Weights of a small transformer language model.
Size: width 320, vocabulary 30841.
Architecture: RMSNorm before each block, untied embeddings.
MLP neurons of a small language model. Each row is named by its layer, matrix (gate and up: input weights) and neuron, and shows model dimensions 0-255. Each number is 128 + 24 x the weight over its row's rms, rounded and kept within 0 to 255. Numbers have three digits each. A neuron's up and down rows have the sign that makes its largest values positive.
After each neuron's rows, "fires in" lists the words (lower case) most often at its 100 highest values on Wikipedia text that the model never trained on. A number after a token or word is its count.

L6.gate1067:142145141139165102140159108150140135056098131104160157102085117113130139162139154126176105167131102146117058168098143101094134099082141126128121156127091128143130127117132135147126169159189144148147107137136099142124118135104127132092150114132148150123116132098164165127103135123113125178137183119113098138137122102133116121113182136153160135128109094139103156172110153136084135122124148082146141139132107108136157131121103131132151119131087153137123109121140155147158152127119115176120090113148149095199111148119174143121136105107143140121143099136155149151132165140165158155094140100155135132131179147140060135168129108144154143121085115114186111127147141132100144086108153158113096127120125187138164156115136141138123120132136121142114132134144163138137126100120109
L6.up1067:098127115170090088104162133170116132169161155160161131133144099122123145140183162094141134157163135151150141112148139187154129180123095143097137159139130111154065134079145131146138152087095121142158121106104111141119127113122129159084149134157153129130129079119169150132109120162128139118097152142136092151160117138127144139182160119140131097117123145115131119152163137121151130106178149164153125143149108102161169099173141135102160108108101084126097125149137116135141134125122096129101113129143104133136123142080121180159113094102122099171138118141137122121100113108087144118159133118152102110127107122099123167106129105146145149126110080149105133132142154124108114116138117122158099129145077146136136138165141083086180104173134096147105123116117109160128164139129162
fires in: "first" 26, "most" 6, "third" 5, "council" 5, "only" 5, "sister" 4

L5.gate1071:158134140119142101108115120150114091116120126130095120138117136152154121134135152119144127126121089126128110103157158149140096100142103117113124101149131135189154157103182127167133142140128122153090120192098118143107141139076147144176122141112109128123205153095122156150141163131159144118100086145087104172128135152142138145103120103172116114159102134091107164113131161167109109124137132128100151134110097135117099193120135159103098116165124131144105123109143111129124167138159101104149082141164156106125128108111109120112099134138098103120125128135159144132108137127115154130149165103156133125137150129136155109132143183169124166129154097163102141142153154177098095145099118147134121134085165135122148112113151159109128119146153107147114102182145142110142132129144117
L5.up1071:134172160150084134120161158191113098119091116128128168112121139129132168136112107110155100137164103103152135120132169113090127116105135155131113109109086153182116147112169108161131107118141168094120144153096154083103104161126135103110115117114073149174140129126106147180124115142139152158101150135111113116099154173139114141128115140163123127156126132128144181084174158124114127139154075131132136133100133119149141150157171128155106141134129113152140129148139130138128134120114097121160121102181166097098134106113116123103128152127151139145131148142193139120158087122129139170131097101164154159145129141088141134139155120164129134117119149125133139144137174151101129112145116137120116178107116144139124089117150138132113131175120163153128118156117108145131106123170104
fires in: "of" 32, "in" 20, "the" 9, "as" 6, "throughout" 5, "to" 5

L5.gate1178:101143090166150128160199131115156145127120125155155175124139120138146171098123113090190109138098122119196093124143094119120167108150122140167115125161161166167156169093107156140109096115134089104079149113169136131112123161110130162146143128121161153073125154128157117112114099085130135160112130131104164165120078101136121140122116110109112113111088123132152120154151117115161112160144147155112160134120165118153097138123129179123151136131145096116105146155155118100127120187147099105098120110126117152161117137131163118120139169146139111105135133153150134102159124115077105164097092121122107160094154164140156121130148149095101174095151125072085138131116134110136105131121132152134156137170143148144099175140113100093146117100137117112091142103137101136113128124148117
L5.up1178:134126076148094129102101102107136117099107125115133143091153130160134124119128109147155125142089114181088134118142103115121117119114142105179125092135129133142134093086148126134149145148148097148149114145132072066132108164167119126154118129124102069129125126099105102157157163125113123085109086125140129121109101120148123129086175094134117143106118124165115108087125098088134146125110123164107178126131146142130109138145160074122150148146105112117153119140155125124126162115088114139129147114152128113122176128099122146113136122112133115159178079142141140077125081103126127122123156131099137129105136122141101128095140086133144142094151133100137100145150163131130118124089127184102157146107125123121087128131093165099141104151120177115176135107205109106153148132093131
fires in: "to" 66, "of" 10, "local" 9

L7.gate1259:144163098131136127100125121158146097137119146151103135150107141102113119119151099157135114126078112111120116159121092112162150164126091146157178113164133195116098134120121172140135143100117149149150116148098134134120104141074114129143137156114121135122128163130086135148106089126126143127111093165125120132138138160123189142141118115123105103118099130147116132134174130159198160127151116121118142140188134158108153145163109113136129100108133113127156134115145101094099114165138135160141118138172129107112178051122143145129108126121096137140130137109092149155138138113129094084138155116155135128130139138100121100134124099104200152140119118137127154117120135144154098180134119163094102142123165195164161113140145111118096156117122147154143119139134116152141142181164144
L7.up1259:099139141099108145140124132168157119120123091151140116125090120130131149143150117160133123124139078170117118146124118097112119132139116183117161091139146144106150103085115162133104087062083084148152109132102100106107154172128158083174136121141101160110167138182147139154080147109110137112114151134098080134146159155116074137178078124101142168207118133143169133174096143147153135123132104123093122146164116093120097124135119134134132122125122078123155117170141131159120098143174156150128141074118124136128103110080134107124114143144146154147109083113149136125092116136132137126132127116110111136150119169117126155112122139120151142121116099100103136110106164149107117075118097116098123136127091183148124105088127143132146146120112112172146145113118130138154138100154073
fires in: "the" 51, "to" 14, "towards" 5, "left" 4, "each" 4

L5.gate46:151109126103113157131118138129135089094118155157172096099136137101144108118137159117136088172126155148168107123141128151101135105140104109122132161107117157117136131132118112126151105098149131154128129140092102119114130139130125133130177132138115086078138116117125130179113159161103151122107136117123160128133066108125105107131153172149116142191112140127159139146113106143152078107122100137093129145099105112142118149103117114127129099108109143129095129119152127138141138151088164124105050145163140106122103118133137121104133131111110143148089100170194165092106126113148115141102144171149134162121126108173166135112147132137111127145137119129121176105107173141101145079152126157161120139146146148113180137082153111114126136119126141141133124081153106117119114111118111
L5.up46:136150119109122135140131153132149133093091154135116108118104159093114071157132115117066127119142141108167092132165149131099104130110102103112120154156119162131110151110127113114163164148151120117120134104133150104129122127181123081085119123158092099116108103149139111130140165121110144148134124051112131144151127123119158129144138151114127109150123135150114132111110125142121114183129112180110083130101123118126120113143136143111114124142120111143089183153114143174097128123114152122107109137116165112114119129119143158113150165143146141164102072176164150121160149151090127147161119137096134145132123156137154149130105127114069155135113103080097114122120143123097123137139141111189124149166090131114137136103139140080128126111143166129161085099103112126138143113072132
fires in: "of" 54, "the" 10, "in" 6, "by" 5, "from" 5, "shrikhande" 4

L2.gate744:134103148140138093094100152121110073097125169109153143105118120100121146117133120118180105145110058175140084143107130151155113133138135160124115105109129124148131130110094137138137125105095143125130103159145147115103095154085106105134120154198098118143144116157152155152097104131085086124115138137097108139088119120139159095110073194137130135130124133118169129128112116166111135116113157115115100106181161138153086134134130177102149109096127143140150159106120108095142107092169125097134109120128134101110133157106098135152101129133187150142108144135121129148102135150156116131096112138135115121164153100139153155177123143142101067112120090131115135062112128127131087093118137121122162130107147203110120146098135141131146139125117115107112135125130150123131122147139127
L2.up744:121164131139164105110140149154087088122085132112104093183097142141125184110135102118121139113126112133074109132158162139152148142151123143142125102112103143113097123113146119122104152130120134153159164138159120134110106167144096153140100139106153099149118148114134090098116122155104116093099101158042072152093087118116154113118141120134140128140112119107132105114112128136123160137178127158081112141115098167102086142120157116130153122117147133160192101126139122118100162097153175117145152123116138144129111094129153133059123092136130102151125134130103134127097135110110039080118125147101114187083137065090119142151138122151109137113118098149129149137109124133112164133160173106157129137143123115144158116126132119087112137131138147100119166165104179147130137148106143
fires in: "each" 18, "this" 18, "every" 14, "the" 12, "a" 6

L6.gate470:153127145112162108183133111146147109101148093121080115119148081121122116138118152127141104154134115115147155158124124133132089127166149130136143100168150155102143097131123092128133158121095152124099169162110095131142124131152093164109148136117101155118111129150153145135143088126122072143151152145151122141124108088116130121158183139089122070115150114114149137127167144150103067130088143104090094114132143147124114138113166098146114134124126127135102202121097102113146172108165130128131141082116128120141150113118119155105145103084118110164107091159120116104116091104062081119142126127139131151127108134145120121120147180152117108119147135074141148118148134124111113123153103100135144159170152074140106154131138127138148108132075094126135159106152172105100110139073118
L6.up470:143137157179136099157112104144144161126115107096087104156155134133157105130118150160095101118116166132179101127128150143142105133166119130144138116138122116143103146085155119112115134150137127145152149129153128114137129155139126128093124164112125184122134082136131129133144148112119115169153111137131122154109097067123134141121162141150143130161113091102133122155144108114132104173121144095066111164148138173166103151140134109141123119151107179136164137111112135164142128126126113086138129103102159141118136106121130106105167093086120111138136133169139116104175139165095141126115098085066130171085137120134157117139112118135119133105171121110134127115154091111125117104167105104120135171131178160129150148089147126125148110109155132136145135093158139114098160093085129
fires in: "a" 39, "an" 28, "american" 7

L5.gate445:088142148100149101110131130126110151104150139109139135148169149121162139095114153146151115134127111133111148146160110139138106105110149078125144133108072098115149139182132121154121112112129101117097102100159150200069116136119114115167146142164115137138148139139110158131108111145173144150096071145128122139112125110114087116154146088118133126133135163146111140097123156173119146145136144171165149151080126140118111140107075101109139109104123149077103151144127158129128113082160141159128145110109115081101135169130152103076126134084144173131120150099114138134115105105142155111171099156142136154130116116116127179124159166117162123091142138111157147153094159102114145142094118127138128177122104096119124103104130110130129163106128141117096127109103162078084146124123139
L5.up445:160125122080133168127145134089116140145157164088124127121131079153107101140128097123114129119117154159131133169116142155095138146146138161137154106132115126124125130129155079130135103111143087120114163122130125126130143121113123147129121141118124103169096147126117148149132151127103158071102144078163160148101129110135135121133134149120147109083151069090107153132155123105130119158073096129165138144154108150144141124117129113119125121128126133114129124083118117156125168158181138096085116129113162151102134113133150129071157105126136125139093127161093124126144107106134139116155158131098134149172088157112093123119107128078102165148087094120127111108120130098094101127164147123108136137121128081106127152155170131147126106119142173079120153140111129126166126149102056
fires in: "that" 51, "continued" 8, "stated" 7, "for" 4, "called" 4

L2.gate1066:171135087122115115099132118116123140137130153129136183156143121144114110142094129088164126112148091206152102133141111134136135175139126143129135077137125144166125146126124113110113161116158153098110136198106146147133128150100122144137139122146108135130165132103116148153103133122143114124109138114105148132172148097192128176133085134134158094077117130130162151102096159131107143157144150086174113101093145140109121135176160134114119116106103128149128154144140122095117164111165113056137166124114135167140101128128118138157153129103101174123147154127105117121118137118133169152128130147111117155122141140113131130096118173128137155142099100118143115112102124130135120147145095164159103104153168148126089136076134144138175108159134173099042108138106159139135156128122107
L2.up1066:127142114090132144105124113111150117136112109138151129173114151121124125098130084126167135136157076103109151130121128148158149106158131155105121135135151123074092123146107117108103167117139156104190130133128147088086149154110064123081128094117124142136157140104114141150176097112158149145126111106152118165124161147135136125154113132102125134114072109110105107102131170116175118132148169177096103126137090133106130088127088127118179066156147118163122107117140105148127169102084121140118102114152128156123155082157140102139107188135113108096141125113134105158127113103088142137118148118141121100113161149103141149129137101143107111155130112098170183153122120103120146126095138106148130163117121103092136104160115129150117106132130125089133133136142125118114144123148146
fires in: "to" 21, "as" 20, "it" 12, "or" 5

L5.gate744:125137100155116139062146111159130136128136050165066112135137109126098144166101156088167154099150120128157068139134117124141119129122132110127163112116132161106138120154130147112128125149131138135074138097109129127127147134148132130154115130135103150118148132114124115106143112116069136092143155121167147066100158181152111112081142153167124128121083122132137148129111176129191124134122137108121147113163162134102120106155168168154118139135129116164146118162139045117159136130144164129129109143156112131146152148127156113105153116130139084132148110170176143157187111161109099105129132090143087153122127120127145104125106098119140179153096107136128154128126107129132160110119106138138147140122137139097132154147079144083131171117123097101101114163146124130162135119126083
L5.up744:127165129214140126102080147104146118105124151119121117144088120109128111140148125125107134130135128144158114137120105197154115150162108083159118174143101077144087129138121100159135122114100152118140147162087097150098140141146094152134126103127129143146102107114130141132102149154133160190126126115128120158125145146117093105107111140143106148129114117135090112061159132146113096124164101181178125131127137123145164120141128154110116186109096190117166132094107147112138113120151125162136086160162178123123133095113157137128127160111134138125144108126128143116122192152133104128102120143142142141107113125130121108178132152125196114134128125124134055121118113120111121160130163130176090140179143109128135129102130129090159139124134150109126119127155115114147131144149103
fires in: "in" 39, "as" 9, "copiapoa" 6, "age" 6

L5.gate800:128086146125173146101147108134162095144124108127096112157152131148114118170125124150161125156135102115109135156090104131086127120163116119097112122155101114154103135134073128150106110124121147166132116142165145111140123165119113134128137144062110120131156130137146138104142116129107120130098118127132134089086191145149178156126153128119126162151133122092126082097125120154143148122120116134069131156123140122120137108129143080153123141106129131121117159137144112179114123167110121092115071158161161169150161125097159121151146128140146094131107132117198180142122095141115106129148130067091138125098130160140108111095125097118119144127108128138136103151153105155088107172133107177132164135130108084144138147132086144122147177105154119099151144157148135130132162133117130
L5.up800:107152138153121103132158108123156130156151115133144173134150098146114127115140117167129157127135078108117121123098129134141150093119101141132070106105105093166106107115096128114097115133100111180130103156102099121152085138174152153168126165118177154163109149125123126094148113125084137099116163138100106123082144147155116147122118153123127096127155108131133137153140155186102100148093114108140091140165147115124126095080124101118134136096121190127140126116136087171144152166113131122142126129150125132150145096129140153090145164131103169154132124160138139115144086158157137149142158128102139109124126136105098144153151119143132137154120151099152132141078102136135176096116095119119129129125104131155130135067117119096079158148141174108139174138131130167106154084148113
fires in: "the" 19, "in" 12, "s" 12, "as" 7, "other" 5

L7.gate348:149119164108124141195132121138123140128074139189117105101160133132129148118110167157120137130110126136138137138130126133109130145077116140183098150146134125101121125171089103077100143096124137148069106131069138108125132135111121176130115144148141085118119174146134132084130133119124180108123103146116097137117127141095114120136095163113123149111130112143127118114148126083110126124134099133113151056127141128129146065108132075109108099145144136168113137155159124123125130128119136123130078124130120100150094129113132118121111161096124147140140140125120130114109086098114196166149121116145124115122117133093105119137138132076133156127117076167136126111083156158140131128121129140151130171135159104122144120130159154122139177119149182137138089143135149155137094100107140
L7.up348:142116151122144151137119120117129096122114120126143093140132134101139154173100087154123140120089099143092149118132120112149142109081088151179145150144141136151143191172148143124084117152095141117110128117098123099147153155106131132131136154116159112115129166140128135113099089110115162111164100117140103144077146095114113151127165168082082158115145152117122131118130089063107147130158149122110161103108124133117140092107103119120072116157172135123174173120131137145142103117091121161138114098126083115128114143138110106140086172103106183119136132139128129157125135158140172132149099084126137140116109123100120118137138128103110110130105070156110124133102114116089145110136150118140135146137103168146169097120124131103119173144131158154122159164127149094132126102143085
fires in: "when" 17, "was" 14, "is" 11, "not" 10, "are" 9

L6.gate742:147143074138123099115105149113156152091146139161162105118107138113128171125113149175152129152150147110148165121115144136152141116090125104080145141151120149126108139127058147116162144145129157156155145145110135101096139112119102141137136129094177191144136118156092170159088129163102124118147118113103113143120113125106133179145148113142132169181128145122122101136114105126110143162148100160136116168147120117112183143082108104113161109110141086106152140130088138122113136128163081126112174076137133141111146118158159170144117113147109081071101128106118120106144116170148117120159130134156137181166093114110130128153078113073074140134159145116132124150151153179131151105125111150087097133124103113065150128101127120084151137116125111127124133102100130105103163138129132
L6.up742:182159126136151110121107146101132135121132064085119099154153132107113085139153143100108129098169141145106141139122131106135128119116134139089097102104153128087112151107122121130141150146138113139128093083143125117081108133100110116142162111050091151107123144152107130142154141137170133132117121110116145139105146113105159102156143128073155148143116085155141145138069137140099101174143128144088151145110150154158128089126109126161108126155144129117121186141167125188111144123103141142190169164098127172122083094132130110137124189132116154084135132133110147169115093149127140125164093147098122133112135121092095175164109113089109148117128112119143134127130134136087148119108116166131104160143088163126145120118119149148137114144097101118119142133119137143094155143137115
fires in: "the" 20, "by" 18, "player" 11, "had" 4, "who" 4

L2.gate176:133133114152128085156217144163153130131152156139147102140181156184077139137099133162119097116170117108111130136151127123107106140083151140120114132119083079134135063123122083153097112117133135119129112153141139134120161111122158091117084114140147132120110136104131136164172122092106129119122114142119118148150108113108135131112160111133115128138114135098090117126128143118129094088156090122124157123109163172142131118149112144141128170143082117093128107133150177129138147135118159119142181118154145122087111124155124128111140133170130126143131123100121167136139119150166134155181157124094102144135103118095162118150115124162090115096134118167113146124139131126128141104088189126139140145085164151138129093109121132169123158132123131090100151164093121094169160129147107
L2.up176:141095132112150112153169154119091130137127148097190116161126132114138171093105120172136085132147114148131106075114123131149138095097128142124118106121095100153126132125151125111156121153104123092166105107125119118089162141120185095120127164143143109133132151089125177118163114123106150122115107136090138131110051162075136145136136124124116094114113129147120171119129160143165097128170108138093140124112147170138116137137115140066116109098127131113161127132128127152169128116121132167138154104149103116096060118125137096125160117148127113119122118096145149116137093120116152120168101128091095100106150146115150148108142168136139083160139115137123163128108148171133122142113133110100166167097147154117121079130121130142153147069105143101155141155100106125174159127122151
fires in: "made" 27, "gave" 13, "received" 8, "gained" 7, "gets" 6

L5.gate770:111132187116167133116160085123114109132133095102138193130156150148115146125144171149095108110159150132165170104115091145151134104138125146119134180114104086136160121115099119132161147171136122099114113073121146125119149103119100113147108126111094124121152147122120114120066113136127134199131139116100109103138119109157179131152130110141180097121158078110145137114141113145114144134120115122132139143165144107122130131068126092136121097124167105144101114079141163129123160105125109154115111106117102147156141082129106159135104154111121099113162129134135143118152124131088146103095126143145099140123144134113108132106108149117107128111163092137126092139178088136131081127117154162111146112134162081126112122089132133122135136098133129102137137133126157102127099121158118
L5.up770:149121126161139117159138141141131129125133077126141128089115125134104139128099111163101126129129122114106098128096124115119128071141102118122111130077141176140137143107119137123138129129115151126140122106100115126115132157137168093127148151153118179109123140156142129147111172127140133091120172125128067139092108126179129132112086098117163148118115114126092137126120125135095154125073128137099143133141157121127129127113105146102151115116139094142132127133118117125112139160114136141115113195113119154137095164090140069095142135107087129150121141120169131107138094102134144185115119178170128136120172129147113100155187139093130145082174094115083094121138123155083139150092128118123110095149130097058145164143112114115154142110116157123125136121130144106140101113163052
fires in: "in" 23, "de" 7, "before" 6, "ocozocoautla" 5, "luchon" 5, "lt" 4

L2.gate355:117107153147138122118104105127122107129091154105126116091149162096099097125122115167150093119109116118178065167148081115159129101106139131157122119153139064119106126125110102090135126147120135092150130094061127161115146099146105104159085142165105092113123130092092125146150102132132141110167105118137142151082114090123130117134154120130162130121123105121129088116158089135103171147131144128114118110152133131114121157122159131115127148117111142151130103117079125149057154172127198128171133128155139158126116107185126094171164177112146154132133127108154070099131139137100105135125134137131139182101146111155132136152142122136150113132141137154109109141128134110114143095124145131105144144123138137102099132096147125119097115149129187153127116144075118172109131117135102
L2.up355:156115144116142141080136121159104098129112124125121094142096158139085124166101139101128130140140130097141078149151125165125107125099109148103112111113112069096126103130137158118088132123142122094130147132134141105074104112064117092152160124118131145132130148132089129168150114120133103137158082092131152113121120089133135160088145150110168093120120116133110084106125115157116115081108164134128131123148126110102131128135135175103113138141124200140133144112067077134138116144130100097121123119150150134166122122135133137109166146121171143130112157113131089125099133101103114129156114121146124125132162180084121116114126119119153156081136113108118138147142129108128158164156149131120149168114161127150107129114167139154136118124095122075134176112128126173130137139098111
fires in: "of" 25, "to" 13, "into" 9, "by" 8, "with" 6

L2.gate329:150159118131108140138123125110143151172167152099120134140119160136140155132162138091143132133165126154152204108116115125163135124173143139112110105106151136140106092136156137144134120096149095125128117173153146138146092128092172103166091143119148163163172114141090110141141140136180105149131093138072101099142097142111182107115127097116104125164135137129141111107096095110118152158169099122117104134151112117127124132155105076095124125143136097152160125125096145106118143118099145111131106097116129121158154096127150159111097130123099108118151112120102145104077140160167106096129090164109089161157143091109115093126113146109135088158137127149131159131129155133160110130128137126165102137115130085109105104162174117121099128123098137090152145166141108098174111156139086
L2.up329:131131135146099145169124128129144157141164139097073129127111143163132129121142142126157172120170077129143181152181145107156139116145138127150151112138156122141117108123118124163123122087156101110105077164153113142145121157117141095151132118149153161129134091141095137144165129123164105153080112127094108130114139083120152132130123102148106093148158116133113101099113145110097149141148091095122092148142098151150133158151121099099148098150136115124156082145119157095106132101122133125110102093139128086131145131121161122157118122132123124138165116132104154081119153194135116078146092130066088140116103133100154083109102142139146138155129133134113080138108129144163138100145148108129109137117117094096093107138144078138094111122112128098157169157135130126125168134110091
fires in: "children" 19, "people" 14, "women" 9, "residents" 5, "students" 5, "army" 4

L6.gate169:097128084163145132160117147090144151150132126104114084089147084147128111207155134102188109133142150112140118148109171171136152126117142101129167153129132079143122099113116142133149129144157129119142114174151123093166136122095138112104140110121158132143081149122158163130124167125097171128133125136112124129132178142125169113115126150125104117100100143156120143142144117146137147101129147119128108145108131122097076130131137129124126168147154132164109125139130148132134136088154139144173130150159105139114082117132157146177143079114116173143154119137121109179122119132128121091127155123114146176126136134121141115131143145109108126106140161140129056107138138152119111086140138152129115092131139162090114042157114134150169159135144116103107167134119102143070102108095122
L6.up169:093157148119091110102091125135101125173134121164081124120155124154137120111098095096142096185104104083135100166166138165087104148102119162116115137136145126128111146132139123068094164164097111093147071125107135122136136103133127159092132155144135119109150117117132156119115102095092144116145144130137091103111116135121087136119126151161131129149104137162102124129098127097153103119124135121110162119126103141093099117123095191157104159136136148150145136124120107117132088087115117135091131132119156143113105151131103167130114136100126155145117158080131159149155127118141138099121115087137106109133109129162142156095120096136108128120133132144110171113156149141105131148079150145099111179166120198151098062122138123115145131099128114120100186135108147171129121155083101
fires in: "one" 16, "1" 13, "league" 11, "most" 8, "first" 6, "only" 5

L6.gate293:120111172139098117121139106169191137110094124091170106130114109105067105122134116134149094135126121114148113102125153094112097115147103136106156132129125129147172117151128135140132115096146107127142138127134156123088165112156181176118142160166110113137153189170134121139150107148178145160119149101188146146126120092133110137124151151144126114143141105126153132160127135122120121135120110128114108119126099104117162145111122157140087099102129117128123134101132108155141105153177131163100073146106138153093076149162102062109161150131114149167164113070157172099140123111081141155094128124111136101105122160155118160121141107152123097132130099119107104080143137145127148158140121166103141090126085121127132144158142142103109133164121175145131142133085127157130118113144131
L6.up293:130110110134128133095122089100085137127150142163116112170118143114137122128123186128127152126101115135124108144133153137098128139127157158120149098132150090133073099147112141093087103110141169147115121156133131130181092117172167128155138168138145137128168105113122152126135116136170112114159129149139134148122109171118158142068129119135142073174099158127107104117100120137112129114144112108116093114104122115147132143104063109120114135126134133128162161119096138135129152112150142122118103156111124156144139105124117128148116145122156161170166140091098059134172135150132112182131154129146116109136127192089137133158137140101171141140136131126123178132117085079166094144176134184145131080129125127079104140114097130155125150166118149099157110150107164106167139132103154
fires in: "of" 42, "by" 10, "on" 8, "to" 5

L7.gate699:144117109148157089165140182146128112137153146132101176120177202144097123117121100145146126143155128132114095112138132143137143097144150124137111129123116158142170156125102129128150132101125088145190106073110158163136159120112145132159196142118108123129153159050075109118115167138106123106106139093140184113150099142109148135149093152157132119148124131107161141079156096160129110095084110125102087153127166087096083123118118159095116115139145154079156127133151096157101115133145159110105115144123116143105113116115125141123100103106116104138107126130141125130131115112108131141114116136106129124106092121103158067092113136151138123113170128145133135115137162153109129105133129102133152111166146123143137134120172128119129133132128125106109097100120131136097111143134136
L7.up699:143099162104148151121155139078117176142148131114116097120146131136072106136109114111130146128152105154110137158127101150103143126139112154101043132122119148085129114147108120137149138147103105096128132116119106089127146157115132102103107146129134136097174104142051133173151117096134129074143165127167125122100082126084112160144148100082173132135115149179141122109106151114172128142110115117127079148121143141118149142114151113142131164123126135154163131092143120107127160117079113129151134131127121152116102100124109147119082137120125134139123170136129094133135135154181183142119136182131128081137114097079120175125095125092118164124137142170149105127140117132114156177132110088123107093148158138153120118108158086099135138094128137116120107131089112098128132077128144
fires in: "with" 54, "and" 23, "had" 15

L5.gate781:157178128166131136093118147129113104104142132118078129155117102128113115162102099136105135177070134105143110088134122147154140129134141141140143107111131138134201108188133131117120119122125116124115111136156102167147108127084141139138158155096155108094103097185114127136131117105117167131110141079126167141109091105126112144098137105165073130138135131149134118181109178082104133123161165114088098099099107128139118126134129103150104062121137129098118137114130119136114115122140112183130110102063105129147107113115169093106127146153127109092145109102163110160125104134154141121138112153124095092058156101116126119108120164142140138112120114137078164108104099096111139148129133119143106135097159159115155108139142112155147150113126119132118104152138158079132163141104121
L5.up781:135161094123147122153161147118086127106134138126070111112130158150104087125121141104170140113095101173131115164131125155148111115129143127148146091125144119132163129152185120139108178147121083165120118110115104164129108117120142134120112139141161105135124120081080118083112118111116138114137100089126100151118108132132136133107124141151102149129114096122145139135130098107148126103148141136160140081136086111108091123127136120202133131152145154126109136140142142154137148099158152115124115120116097112099066171098145082097159107120136112133147125126128126102083096113189105146140134130085153129083139107135081159129138163123168129084122118136108142188133133107149123081134106117141132144123137151112159097131150162101177092141146171184107109130162134117132095115131127
fires in: "of" 23, "without" 18, "from" 12, "upon" 10, "to" 7

L6.gate1175:156102101108112137163097120131186131148172124118126088127133141132136118150160114144093119161160084140045169139124111121149133146106158137096131108103067118177099101141111133139144122131084129175144135101105141074120123123100107153142146142088076136140119144142110116094158175128056126096112132092084153113130131123125092089109144117104108114124176121150161142137126107109091123125101102127124145114153136125139140109117092160083153141114154131126125136131120136141165153146110153124143129116131039133121135174121102114114098133111101118146115113106136153104111123102116116118132122127145105122165108151127139108064132121126149176132115104108155153133130134150125130123137140143116126143131141134120118121079139117118143160142101103136127124173114130170117103140138158
L6.up1175:119127121108140148125112116143169131142125133137107126091118110072128115142115164124076128152164195138132097147150109144131097116092148151141127139144110126145118159147091124110077171165139138127154149112096137104117160141119145102102095147124119133149106128162147158117154125152091181114105133076193120159079135087107139135119121133117108115130109134137077147128122138182130092148129120152093143126130126129154176131136120167118137119098147147202169123099132122135109129163152155139174080157104148101123131117123158115124162133155120148075126125135106115136127133169093126121141139125130128148109137136123141154163146145115125098108139152120107108138159103139126160159112128133139092155141131121155146128162120110099105180125122122136091114147149115117131148143124096
fires in: "with" 24, "is" 13, "are" 8, "he" 7, "had" 7

L6.gate634:123122132126122135150109115134101083131129108121120148126170115086106156139166094133114069144140110117103103143169092145144154142084118088113185134164089158129141159134142111143116086101123164138091109134134113094124133142102115147169147147106165115134116111164151173158148113148123108144137128112133137160127119137116133137123128166143113143142161117103115115122111122131167128166133168171111113121175129176120119121133135160101108114085129116168110114145178120129107145128124162108110104126157102168166138126096120093131143117107145071125076139132159154150140148107113102113157101141152131110102152125116144129131135117162122086140155152118129136131100120124156145126122116107116101141091139105150133079115126172134165145135098109136125154100151125129113095098133130
L6.up634:156103111061110125138110154098123123147078134104122150160091144095134152128072134141123124132124190150118099130134085114159123159115140107148175110139090115145084123164096139136155123139108131110126124168163146153114096129134138116130125087157135149122108121139151148128147150113082090118108127144146094094124126140084135070134117156167125155128153105123179103117109125163137118123123116113092126119141050144099107148120130138094112122116153095108123081124167135135121151072138149124135119150123142109143139106093149116135144130080135088100100110153146136152120126130125111125092147139155163155117141092136104107184156103153092120107135092084137152096120156150109107097127130136120161154101128163127185110127128130148072116102145133156125112147125101147116135145120131
fires in: "a" 57, "the" 14, "an" 10, "another" 4, "each" 4

L2.gate1158:141092095133101144151161139108135163146077178115076104137169146132163126080128129104187099079123146116117107118126129090107142121123120165168192126144123158109173141097134149153115126150114122125118058107122109130109150113158136142154051107161154102167132135134097108164126128181132158163078161163126120129155103109124102133098102138127135121104111135111118098127137123149106178142117115145089127130114135115124107142138151121110147158105134133128170100116123128105119189110124087150117164065125154104157114150101112136127123107131115158132117156103110148138115134122127155122123119182148124156117128127112109147141114123143140151117124118162106150082098092114131112116157141161131103124173150115103157139126167155108097160116137122164136105115104172111145105168134164
L2.up1158:129113095114159168103102115134125155123151164138104095129145116146131100169082129079090178108131125134117121162123130165145119155163142120140180130121115108116128100142121113121162125133140110156099159138158126144139136129103152151135066141146134130159106134116139086142065107151123115100121127116134114091127167111122112162092107145131093147131134093105110093154097129134132138097092086102131107123145125115133173109154131176120137132180157142145122109148067125114148100154146109138118126152120144159147161108111149108135163106153130141110109126090129174099112133104130135104108145075091148099153153160106096083099122106087109128076095108149153119119138182152149144082134134120122150112121136169167145124110153167108096188103141126127083103127143108130091153108124095
fires in: "that" 37, "00" 11, "76777778" 4

L7.gate643:155141156127117088128128125126138093110124114095159098126130088117105129155125114106146103121116103108150077133120129110137138168156193138109134133125160112076106105107143085134124132091106104140146125173131061125132141147126148140122112112110070147093182123091150116129134119143108127131153167098152121087159126107194131102114122151128143165123109118121122099139111123112141166141137151157134113099149137132112158107115087122098124130155152139133159175131133169101116127111164139073127130119147107152126130110126162138129144132115138151137154085132120143135125120112131144073170118118116088144147131184099117125129110133135104128150143100125092147129130094143137115090061096130139103109120087148152141145124169167112130160127140104097126124175117176123146140139099130
L7.up643:146153209133141140150137157087112138112126106117133054150154135145124113142124113172149133135124082116170056147095139120172128137129156157131171130104161101129093123123110109097149125116157103129084144160099101115110125137111112113136137103118114136146146094119133084121160138133137121128125145126128109124137129132162142130140120137124126117109112148116180073119079115149125163155124126113081156110156130147129157120120097141076133118146143188131104145128148141113113113108118137078148132128163078161121173196097134082140152119099128119123167119115124115141111137119122118150131150160098089182141096120140115101126153137128140093130118134124088106168130101128108162110126150143135170168143132103120135112136118114168127161143120142115142062130164163105137093132108136
fires in: "to" 12, "as" 12, "with" 11, "ii" 6, "war" 6, "season" 6